MLP neurons of a small language model. Each row is named by its layer, matrix (down: output weights) and neuron, and shows model dimensions 144-239. Each number is 50 + 12 x the weight over its row's rms, rounded and kept within 0 to 99. A neuron's up and down rows have the sign that makes its largest values positive.
A block is one neuron, or neurons of one layer that tend to fire together. After each block is what it responds to, as a language model described it from the Wikipedia text at the highest values.

L4.down21:44 56 54 43 74 37 32 49 50 36 60 51 52 35 34 53 58 27 51 30 53 57 68 63 42 51 56 48 79 52 38 59 51 53 52 62 70 35 38 60 47 37 56 41 57 49 46 50 58 50 55 49 55 46 28 63 35 37 38 55 54 48 29 49 80 53 50 44 44 33 32 57 46 39 48 36 71 28 62 62 40 48 46 50 35 33 35 54 61 53 58 54 64 64 58 59
L4.down131:57 49 52 60 61 27 56 61 49 32 69 36 31 44 64 70 37 50 43 46 73 52 45 59 51 46 38 48 58 47 43 52 63 49 60 30 56 50 55 63 50 51 51 66 62 53 63 56 30 42 32 42 53 36 57 44 66 56 30 49 31 48 55 37 45 40 65 58 71 50 56 61 54 45 40 39 46 47 51 53 76 32 30 45 40 54 65 61 50 49 49 50 43 39 36 59
L4.down167:65 49 41 62 43 74 24 44 43 46 33 51 62 46 60 39 56 38 61 39 69 61 35 59 40 59 40 58 58 50 50 35 45 63 46 38 59 51 44 45 47 58 43 45 71 50 70 51 55 44 54 40 55 38 68 69 79 33 41 67 43 54 77 38 38 43 67 51 43 50 66 66 47 42 39 62 69 63 40 63 35 36 39 56 51 48 37 39 48 61 55 49 65 44 49 76
L4.down204:35 45 43 59 45 46 41 49 53 46 71 41 55 78 72 28 36 54 35 67 38 69 23 51 54 37 61 60 65 54 59 53 42 50 67 60 52 54 60 54 41 49 48 32 36 43 62 37 55 60 70 43 55 56 51 55 18 44 62 40 39 44 66 51 60 74 55 65 61 47 49 65 59 39 54 52 57 66 57 64 63 86 50 52 41 30 48 55 51 57 39 52 65 49 56 38
L4.down209:41 62 40 43 40 64 62 58 59 37 53 23 70 76 64 56 47 59 45 57 70 42 35 51 42 62 53 62 50 49 70 53 39 53 36 39 41 44 59 57 64 62 43 43 44 47 54 56 62 43 36 30 60 63 32 44 93 43 44 44 49 52 72 50 60 43 70 40 69 40 41 55 73 52 78 55 52 76 58 51 59 54 38 54 60 46 63 60 46 54 27 70 37 21 41 47
L4.down503:42 71 63 77 48 63 43 57 52 48 41 54 68 53 51 65 43 46 45 49 36 60 73 53 45 20 50 48 63 37 57 50 74 62 45 61 56 53 43 48 27 55 42 58 55 57 61 44 44 32 46 63 28 37 48 56 92 63 27 63 60 40 50 67 44 21 30 82 41 56 71 78 79 46 56 22 38 47 41 65 52 51 64 48 60 30 64 62 49 56 56 44 43 52 34 51
L4.down617:73 56 48 60 43 67 40 42 48 34 37 36 55 62 57 72 42 42 52 55 47 51 78 76 54 42 46 46 57 52 42 44 43 47 66 34 76 66 76 28 52 26 47 59 59 63 55 49 55 54 68 29 54 21 53 65 38 46 44 54 38 45 57 46 36 79 45 46 60 54 49 42 61 54 34 59 60 37 54 47 45 66 43 68 52 52 43 41 46 41 53 50 37 66 63 50
L4.down646:81 50 44 63 38 56 56 57 48 58 43 35 40 57 45 34 50 47 27 47 56 51 73 45 47 35 45 52 28 63 66 54 37 62 55 49 70 66 44 43 54 48 24 47 75 50 54 42 35 48 50 42 36 45 38 62 83 44 39 39 56 69 65 56 41 33 51 37 55 48 53 56 68 53 43 62 49 57 67 70 47 72 83 60 56 30 45 54 45 57 47 22 65 67 79 53
Description: Word-completing subword pieces

L4.down46:31 52 48 35 50 33 54 53 63 57 40 48 49 60 40 65 39 50 44 56 38 41 47 59 48 47 62 56 28 60 45 53 62 45 40 52 50 45 55 57 49 48 70 67 19 57 43 56 44 66 25 60 44 56 34 47 18 61 29 38 45 54 59 49 58 45 49 78 55 41 73 54 42 49 51 45 26 31 49 44 48 64 54 57 34 53 71 61 79 48 60 48 62 67 56 72
L4.down159:33 51 44 61 35 64 34 20 66 36 53 53 62 73 62 36 60 39 66 31 36 61 20 29 53 51 68 35 38 50 45 56 39 50 39 54 43 61 48 54 67 72 55 30 64 45 53 45 49 69 62 75 70 46 38 34 64 55 56 39 37 58 62 54 31 00 67 53 43 59 59 53 52 53 56 56 61 51 63 48 52 52 40 53 51 42 70 64 54 51 70 67 43 48 45 51
L4.down249:41 53 69 44 29 45 53 57 48 42 61 62 53 46 58 45 51 33 63 43 54 32 54 68 50 49 49 62 46 59 47 43 60 55 81 54 34 70 47 48 30 76 38 51 51 53 55 61 61 55 80 55 42 54 51 50 65 52 37 61 41 38 53 62 61 76 58 38 57 31 47 59 38 33 19 50 37 69 57 51 40 51 64 42 72 73 55 43 55 49 52 38 35 58 35 51
L4.down303:56 46 63 39 56 49 40 42 39 44 43 42 44 62 66 49 35 35 67 51 44 25 60 53 49 49 57 30 42 54 41 46 74 11 41 59 50 56 65 52 38 55 58 64 49 55 53 42 61 68 47 52 54 58 70 60 60 65 59 34 32 67 51 82 54 88 36 46 48 50 58 56 37 50 33 54 65 45 39 48 39 45 52 59 38 32 46 66 48 45 50 55 54 29 80 51
L4.down319:44 35 55 51 58 66 55 26 42 33 58 34 51 62 51 51 56 38 58 42 58 64 51 62 63 45 55 45 72 53 34 90 76 67 56 48 49 60 44 50 33 63 34 49 61 50 43 66 43 55 67 64 69 51 61 51 99 54 38 39 50 68 47 52 45 00 61 34 59 43 60 32 41 59 63 61 37 47 24 68 47 70 63 55 47 54 45 42 39 66 44 47 42 50 53 50
L4.down345:38 57 52 66 48 57 51 63 31 54 28 41 54 39 48 50 65 44 52 62 62 39 57 49 58 46 45 34 54 68 63 68 25 74 52 53 30 34 46 74 64 42 45 56 51 57 33 87 45 55 47 44 32 60 35 38 05 37 57 69 68 41 43 47 27 49 44 70 67 43 34 40 50 57 57 47 45 61 39 58 50 55 65 37 40 47 49 45 35 59 72 66 47 49 47 58
L4.down606:75 58 35 63 45 45 53 52 70 51 35 54 50 21 47 33 61 58 40 45 45 46 60 53 58 66 45 63 64 46 58 45 48 54 63 55 47 48 10 55 26 55 64 57 68 31 33 49 66 65 28 55 50 54 42 41 82 45 43 46 54 49 58 68 50 38 66 62 44 58 57 59 59 52 60 64 37 34 46 37 44 47 73 35 43 24 49 44 51 57 57 54 53 60 44 67
L4.down668:22 66 62 48 46 40 57 51 47 48 30 45 33 45 55 56 36 37 58 58 42 69 48 64 53 50 67 49 37 42 46 61 56 43 58 51 34 42 61 41 75 52 51 72 33 56 66 53 49 65 46 53 36 42 49 65 41 51 45 60 36 90 62 26 56 12 43 46 62 63 72 39 53 67 73 52 52 30 41 46 28 56 74 46 58 39 31 31 52 45 25 49 41 59 49 51
Description: Month names in dates

L5.down405:38 56 46 57 46 36 38 54 60 20 57 48 53 57 78 49 41 53 72 65 60 58 33 56 61 42 30 61 43 41 64 59 14 50 54 51 62 35 50 39 62 43 50 34 43 51 37 48 54 33 69 44 46 69 53 53 75 55 59 50 53 65 71 49 73 40 58 52 51 25 56 52 52 57 39 45 53 61 43 48 41 39 71 48 50 42 42 59 28 60 44 47 49 56 59 50
Description: Section-heading completion

L5.down45:63 63 31 69 44 50 41 38 61 42 59 43 44 41 40 35 55 37 55 59 41 65 44 31 68 44 30 26 70 50 46 63 36 59 41 40 28 42 48 64 56 54 45 58 44 68 48 65 39 52 34 50 33 67 64 28 40 37 57 51 49 52 46 44 48 39 49 60 46 16 33 28 50 66 50 43 34 38 47 59 32 81 47 59 47 54 56 62 52 39 38 45 40 42 43 39
Description: Passive past participles

L4.down5:53 38 59 60 53 74 36 64 35 55 40 60 54 51 46 35 57 53 55 35 44 55 55 62 37 44 53 48 55 56 44 46 50 67 48 55 51 59 43 45 63 63 40 57 49 29 50 70 49 53 46 62 39 38 40 31 99 42 48 63 64 60 46 52 44 00 66 60 52 53 43 52 40 42 35 66 51 29 51 32 57 76 51 46 59 66 50 29 60 50 44 51 40 59 69 46
L4.down54:34 54 70 58 58 42 40 36 56 40 38 58 42 31 66 61 53 47 56 65 35 45 60 33 65 47 49 53 50 37 57 41 56 49 64 53 35 51 43 44 35 64 31 42 63 40 48 45 55 52 62 59 48 49 56 56 30 64 50 59 50 46 56 43 62 82 52 38 35 64 46 71 52 52 36 33 55 57 63 48 57 63 60 20 40 64 66 76 45 75 77 53 42 41 59 42
L4.down140:46 55 54 48 50 54 38 41 32 65 45 52 42 27 50 45 48 46 65 43 50 51 68 30 52 56 61 54 77 47 63 45 55 70 33 32 54 44 56 62 50 53 43 70 36 57 49 46 57 40 54 40 54 47 77 42 56 57 49 37 60 56 61 35 74 87 54 36 46 34 28 49 62 23 65 41 57 55 60 73 49 39 31 42 58 39 41 70 59 44 67 52 43 52 60 59
L4.down264:36 32 58 56 57 58 40 63 31 45 42 58 41 44 59 60 75 45 57 28 52 63 56 57 60 38 40 47 41 55 54 40 27 68 56 35 35 73 36 42 50 30 48 52 45 69 59 51 57 48 31 57 58 31 61 48 73 72 53 42 42 48 33 49 60 33 49 47 65 37 32 50 48 74 30 63 38 50 41 35 32 39 60 66 62 43 57 59 45 42 55 56 62 60 31 60
L4.down340:57 64 61 55 64 62 27 42 45 56 44 58 49 34 38 60 61 45 53 25 61 53 45 59 48 19 32 36 61 39 54 54 47 61 55 68 54 60 49 38 35 47 46 73 13 49 56 59 49 42 30 46 56 70 68 55 66 36 61 47 51 62 50 53 55 32 46 65 41 63 45 14 58 34 68 49 48 27 68 43 38 57 48 44 61 49 46 45 45 65 51 53 66 43 53 60
L4.down446:39 46 61 54 73 64 39 41 50 64 38 41 55 43 35 58 74 42 52 53 31 73 62 32 74 65 42 28 52 57 62 39 57 76 35 58 47 28 49 37 57 62 44 66 45 55 54 47 56 54 45 48 50 48 43 41 93 59 36 58 43 32 34 52 69 62 63 63 53 35 45 35 29 58 27 39 67 54 41 62 35 38 21 45 53 55 49 51 61 63 60 37 43 41 61 43
L4.down635:32 55 54 48 73 52 41 41 55 27 60 59 59 51 75 41 52 29 54 55 52 62 37 54 49 58 53 21 50 71 42 46 42 77 41 57 48 51 51 46 59 57 53 60 53 56 40 45 20 65 43 61 40 67 66 47 83 20 49 32 51 26 43 52 44 49 78 43 49 47 58 54 45 56 55 47 36 53 23 51 46 51 37 59 30 57 61 63 54 68 61 54 37 40 62 38
L4.down674:53 58 38 34 50 28 57 49 48 45 56 52 31 59 45 45 54 61 42 63 58 48 59 55 68 66 47 60 37 49 48 58 64 60 60 74 59 41 31 29 58 54 49 59 53 46 48 36 68 70 41 60 61 52 52 47 34 43 54 41 48 58 51 70 59 84 48 33 39 45 48 56 58 44 46 63 48 76 46 56 56 33 46 49 58 56 53 60 60 65 50 29 34 51 36 64
Description: Passive participle after "be"

L2.down59:42 74 30 52 46 38 39 34 68 62 30 53 58 42 46 44 50 36 51 31 55 32 52 57 39 65 55 40 63 38 53 68 34 55 45 79 38 76 56 38 61 32 48 44 39 73 42 46 41 68 43 60 46 45 55 62 66 59 59 40 66 50 44 55 48 57 63 55 40 62 64 50 51 41 39 53 63 50 43 67 40 47 38 38 49 56 56 40 72 65 76 46 57 50 48 60
L2.down273:52 50 61 58 43 57 57 45 45 40 63 49 61 42 53 49 40 44 38 45 53 50 58 28 64 47 54 68 19 22 73 62 51 57 42 52 67 41 55 43 46 60 41 48 61 58 61 47 50 54 54 39 41 49 74 52 48 61 53 58 32 48 44 55 36 41 53 36 70 42 49 50 61 56 54 45 35 64 53 43 50 43 53 44 46 26 65 40 48 38 51 54 41 60 64 49
L2.down353:55 16 49 54 22 51 44 39 57 28 41 62 47 60 51 53 45 27 55 69 68 46 65 52 57 28 56 60 27 44 58 27 52 58 42 51 62 59 43 64 33 51 54 50 38 48 55 62 66 69 40 46 36 46 57 54 50 42 59 43 67 60 66 61 56 73 67 36 53 45 54 37 41 40 71 54 57 61 66 52 44 39 45 61 24 35 55 37 59 45 41 42 25 42 68 38
L2.down400:66 45 44 48 65 46 32 47 38 24 44 60 39 48 42 35 40 34 44 61 72 46 46 61 57 57 61 49 53 47 47 60 57 40 64 39 56 52 49 40 58 51 38 50 47 54 53 32 43 58 58 43 57 42 32 52 37 59 43 45 63 57 47 51 54 41 54 68 40 27 42 29 47 76 44 38 44 21 58 72 50 49 59 61 48 47 36 50 65 49 62 50 28 41 69 66
L2.down404:40 51 38 55 61 73 35 48 56 56 64 35 33 55 46 39 43 67 33 50 34 52 54 21 69 64 65 40 47 58 52 43 40 37 46 57 57 52 61 37 67 55 56 35 49 55 56 82 51 07 42 41 48 45 59 64 80 47 44 56 50 36 51 48 49 27 79 53 48 50 59 50 41 60 58 44 48 34 44 76 55 47 60 47 52 48 44 31 43 48 37 37 51 54 36 41
L2.down510:42 52 45 44 57 64 52 51 62 42 55 39 60 60 65 30 55 50 69 36 26 54 42 42 55 45 52 65 66 58 56 65 43 45 61 33 53 50 23 47 43 48 34 61 37 63 59 58 78 47 52 36 29 37 39 36 61 42 39 56 40 42 33 28 42 58 58 34 56 31 64 56 61 39 43 40 52 58 25 49 40 46 39 46 51 59 31 56 49 54 46 56 46 43 35 45
L2.down561:51 49 67 50 60 62 67 53 45 54 47 41 57 56 32 25 31 53 55 34 56 41 33 36 42 63 43 41 43 35 50 39 37 51 74 42 59 49 43 49 54 50 45 47 84 53 38 36 58 58 60 58 69 48 40 73 67 68 46 38 44 47 51 52 66 22 41 57 52 37 30 44 48 29 66 52 54 49 51 49 48 38 48 48 65 47 53 60 55 55 64 32 51 69 80 58
L2.down753:62 47 52 29 38 49 52 41 51 77 32 53 39 59 47 61 38 47 34 59 48 44 59 49 70 53 30 55 39 32 68 58 45 68 41 32 57 45 38 74 64 46 50 48 45 35 44 63 45 54 62 48 49 44 66 61 78 51 54 37 64 37 66 35 59 43 58 43 68 56 26 52 73 35 30 65 47 28 51 47 41 61 61 66 55 67 53 75 57 59 49 79 48 46 47 50
Description: Word-completing vowel fragments

L4.down102:43 52 49 44 42 54 34 46 63 46 38 49 29 59 47 59 46 46 57 58 52 41 48 34 55 46 40 42 48 69 47 82 36 50 49 64 59 40 55 48 19 33 51 49 41 27 61 47 58 50 42 50 49 58 66 51 68 53 48 65 49 51 33 61 42 74 53 52 79 52 31 35 57 69 43 49 34 44 47 46 40 36 59 52 35 66 22 61 49 57 68 37 48 56 58 36
L4.down105:62 66 52 43 60 52 28 44 38 41 53 58 61 71 66 32 53 61 57 27 70 49 71 51 48 53 40 67 57 68 35 45 54 32 66 11 41 39 48 64 51 50 55 68 60 56 63 46 60 39 26 44 57 35 49 52 77 50 43 43 45 40 35 64 44 40 72 41 66 60 41 53 37 45 36 44 36 45 51 49 39 51 54 24 52 42 64 59 56 50 58 50 59 58 64 60
L4.down203:73 28 66 47 34 32 37 53 61 40 18 44 57 50 45 47 53 50 39 55 49 44 54 36 48 38 51 45 48 38 38 59 43 40 56 43 50 50 53 57 51 48 55 57 26 59 59 55 47 55 67 39 58 55 31 37 57 45 58 47 50 38 60 67 60 53 66 43 34 56 39 31 58 39 53 33 87 50 80 57 52 58 48 58 64 57 42 49 50 48 47 24 62 36 70 59
L4.down509:46 55 46 30 56 56 42 60 40 60 26 64 40 58 33 61 49 61 57 53 25 50 43 55 69 42 71 58 58 51 51 54 60 49 20 49 54 52 51 57 54 65 56 49 64 67 42 41 28 43 46 61 50 35 49 36 31 49 34 45 49 54 37 32 58 39 44 62 62 53 57 48 41 30 59 52 50 76 37 52 38 51 62 30 23 54 38 47 57 40 40 58 41 54 43 48
L4.down510:42 39 47 50 39 52 49 37 55 47 48 44 40 22 34 37 39 53 64 48 49 61 54 59 48 62 32 57 65 44 57 47 52 34 41 49 51 60 33 53 48 36 53 45 76 49 48 31 57 35 42 48 56 67 37 43 67 52 44 59 46 63 49 52 56 55 52 55 43 49 40 63 63 42 49 29 55 54 70 69 28 60 39 48 50 70 46 58 45 77 49 60 58 43 51 61
L4.down640:88 58 24 64 31 55 43 49 65 61 43 53 41 59 39 38 37 69 40 43 39 36 51 58 51 38 71 29 57 51 40 55 55 45 39 57 39 68 69 50 42 50 75 64 72 51 59 56 43 45 57 56 42 41 55 31 39 42 56 23 55 52 47 61 39 70 72 75 38 54 58 39 29 58 39 47 58 75 56 47 61 51 60 52 33 56 63 31 67 56 59 80 52 63 58 37
L4.down689:54 32 46 48 59 41 68 45 60 41 51 60 59 48 55 43 44 39 57 56 60 51 63 49 60 48 42 46 38 46 50 45 45 57 37 47 53 48 23 70 65 63 53 62 52 69 50 26 70 66 54 42 68 51 42 47 91 54 37 74 42 49 19 46 46 48 49 42 75 48 66 27 20 38 37 45 57 60 35 34 41 43 34 64 62 51 50 51 44 41 58 55 53 40 47 57
L4.down710:52 60 45 75 50 41 41 33 54 48 35 47 53 48 45 57 50 46 41 55 47 47 18 61 46 47 46 50 45 53 62 34 69 57 43 58 41 39 50 35 62 54 44 44 61 47 47 40 46 50 44 68 34 34 69 53 51 43 56 52 68 26 40 39 73 45 58 65 48 49 45 34 57 71 58 51 55 28 46 36 39 63 51 61 35 59 65 48 66 44 38 49 51 56 43 62
Description: Word-completing subword pieces

L2.down9:39 62 57 48 75 35 63 60 52 60 23 48 62 60 44 61 48 59 75 83 64 34 64 43 62 50 62 39 32 55 44 85 75 64 49 57 50 53 58 54 54 55 62 64 33 61 20 65 57 60 40 42 68 52 42 43 41 58 26 54 51 55 65 22 53 20 60 59 41 53 48 51 55 50 43 66 76 41 43 57 37 36 50 48 54 57 57 66 52 43 75 43 41 47 73 51
L2.down294:54 56 48 48 47 61 55 56 67 59 55 42 49 43 49 48 67 59 51 33 48 37 57 53 58 61 60 65 68 41 47 58 50 46 49 41 51 47 48 49 56 40 63 53 62 53 57 55 60 56 43 57 52 50 50 30 84 54 68 46 39 54 55 51 42 28 66 70 51 31 39 46 61 39 47 80 38 47 39 48 55 56 49 53 39 38 56 45 77 48 48 56 36 47 64 54
L2.down447:43 51 53 78 49 56 42 40 34 50 57 43 55 40 36 54 57 67 50 41 39 43 54 45 53 53 51 47 51 54 53 42 42 43 51 51 50 51 49 44 45 46 32 70 50 67 63 43 38 60 70 41 69 43 42 33 92 48 59 48 47 29 62 63 39 09 58 53 48 54 65 43 52 41 74 64 34 59 28 88 62 38 52 57 48 54 47 41 46 64 63 58 53 64 46 55
L2.down448:55 50 24 52 67 50 44 55 49 48 49 53 61 44 46 21 64 51 47 38 39 37 41 34 66 67 46 50 57 41 39 55 46 40 26 71 40 60 60 51 11 54 60 45 58 61 65 45 56 60 51 61 47 62 41 27 67 45 56 47 43 25 47 66 40 38 61 30 57 40 54 43 62 41 38 75 40 43 67 29 60 47 47 40 37 45 48 42 53 32 54 50 47 47 33 44
L2.down568:48 64 54 41 69 51 50 57 50 44 64 32 43 51 46 59 42 54 62 46 39 46 58 56 40 62 57 49 62 30 50 72 45 64 32 56 38 54 49 56 65 88 31 50 66 67 50 46 57 55 35 40 49 49 43 25 62 45 50 35 47 31 55 59 53 44 55 54 54 36 35 48 38 76 59 50 61 55 71 83 25 38 62 45 47 57 52 45 54 59 43 37 58 51 34 65
L2.down630:19 37 53 68 43 83 60 72 34 68 59 49 48 53 52 81 64 43 61 59 42 52 55 62 36 46 62 38 39 83 59 44 42 43 47 54 66 53 60 39 64 46 68 69 69 38 60 58 57 67 50 52 36 48 70 35 72 60 45 72 62 38 62 60 46 31 51 57 65 41 43 64 54 58 47 70 39 40 56 56 50 44 60 45 63 30 39 42 58 34 70 53 62 63 54 51
L2.down720:57 38 57 44 40 56 64 57 38 49 57 67 36 37 58 37 73 48 39 26 66 33 68 57 46 51 61 51 32 53 56 39 58 63 48 63 53 68 69 64 45 39 62 52 56 42 59 47 51 31 51 35 65 49 40 52 41 60 44 61 57 50 55 35 48 24 63 55 73 31 58 33 46 48 58 47 39 46 56 50 55 47 56 44 26 59 34 36 65 34 48 40 34 57 32 56
L2.down736:36 64 56 63 44 51 50 55 46 30 51 42 53 56 44 38 59 48 64 53 50 46 66 42 45 44 48 54 56 36 47 65 61 30 51 60 37 56 26 42 51 52 45 51 66 59 36 48 70 47 55 54 65 41 58 64 54 58 45 41 42 50 53 63 24 55 73 58 39 49 38 57 63 49 28 56 47 40 58 52 66 39 57 56 65 43 33 42 71 47 34 45 40 61 51 62
Description: Month names in dates

L5.down737:42 62 44 57 59 60 42 29 55 44 58 46 48 62 36 37 66 55 57 41 49 56 41 61 53 75 59 42 59 41 47 62 71 52 49 47 46 56 59 43 65 34 69 81 48 49 57 40 62 60 47 56 56 65 60 35 32 69 50 44 55 43 41 58 52 63 70 50 68 31 63 35 59 45 52 43 57 61 55 46 53 58 50 51 55 50 20 43 52 44 59 55 59 54 38 29
Description: Month names in dates

L2.down27:82 44 57 54 45 44 49 83 57 56 42 61 60 59 53 59 45 58 76 44 67 55 55 60 53 56 58 26 72 43 38 56 49 67 76 68 42 58 42 42 94 59 65 49 52 42 36 50 56 49 26 56 45 58 60 48 47 53 40 42 66 51 38 80 54 47 65 51 38 62 39 48 37 40 38 34 50 49 69 54 71 46 39 45 59 54 50 59 53 50 72 48 47 45 51 58
L2.down137:42 57 45 50 50 52 38 53 53 30 54 78 37 72 47 54 35 50 50 53 73 38 52 52 38 15 51 55 41 26 54 37 31 89 68 64 38 59 53 60 50 56 42 42 51 37 36 47 59 62 64 50 36 35 67 64 99 64 48 65 68 47 48 43 57 71 55 69 59 27 22 49 42 53 41 73 42 35 48 37 29 48 43 44 65 47 68 74 46 64 49 48 46 57 33 40
L2.down165:51 35 47 57 45 58 61 57 35 70 69 39 82 53 42 63 54 30 66 29 43 52 51 45 47 46 46 56 66 68 61 44 54 70 68 67 66 53 56 59 54 65 51 36 41 49 45 55 60 40 71 59 46 53 58 47 57 59 58 62 40 18 64 62 45 67 33 49 71 41 36 37 41 35 28 45 47 50 42 32 46 49 59 51 42 56 57 52 47 52 55 41 58 36 52 45
L2.down216:40 59 62 60 69 63 55 71 55 47 39 53 44 53 44 46 26 68 61 54 69 46 54 60 38 35 64 63 51 45 43 28 55 49 55 56 54 60 63 42 35 49 57 67 62 38 53 41 34 45 39 52 55 22 40 58 81 53 53 54 36 31 51 70 47 35 41 33 48 50 38 54 56 51 44 60 59 51 30 45 33 33 43 35 42 26 37 60 32 21 51 60 51 70 46 43
L2.down307:39 58 69 43 40 33 44 49 42 70 61 51 20 48 40 46 36 64 39 51 43 80 47 56 49 45 75 56 61 37 63 38 62 51 44 49 50 56 67 44 51 57 53 49 50 62 60 47 69 48 72 62 32 76 56 69 73 47 56 48 48 48 46 48 45 59 32 52 39 48 60 61 26 56 50 54 66 26 62 38 60 59 62 63 45 48 63 27 70 56 43 51 45 45 64 55
L2.down412:62 67 55 38 37 70 41 24 57 48 36 58 50 53 43 53 44 32 23 49 52 32 59 67 53 49 50 70 50 51 42 62 43 36 45 64 64 54 59 33 46 30 60 54 48 58 63 50 49 49 47 78 57 57 44 64 76 40 58 41 33 61 54 50 58 40 58 56 33 57 41 57 59 36 52 69 29 50 57 58 44 56 55 42 48 51 44 28 50 63 35 59 48 57 62 51
L2.down632:51 48 46 36 72 51 49 43 64 49 45 64 63 65 55 52 47 49 75 44 67 42 67 63 36 44 60 52 54 51 46 47 63 55 48 36 37 46 54 68 43 61 34 64 57 66 30 59 58 69 52 52 30 61 77 46 93 35 52 45 42 58 68 47 44 69 61 32 34 51 54 50 54 32 64 57 60 64 42 45 55 51 78 45 44 61 60 53 78 52 52 36 60 45 30 38
L2.down667:33 51 71 43 55 48 56 63 45 37 41 72 42 53 43 27 69 58 52 51 43 30 64 43 31 52 60 50 39 39 36 62 50 62 51 34 40 46 31 57 63 43 53 41 50 60 39 56 47 77 55 34 66 49 60 63 99 46 55 52 31 72 47 63 61 68 60 71 48 43 48 55 45 53 49 65 36 51 63 46 61 62 48 50 45 54 47 50 60 43 48 54 55 26 50 40
Description: Past-participle verb endings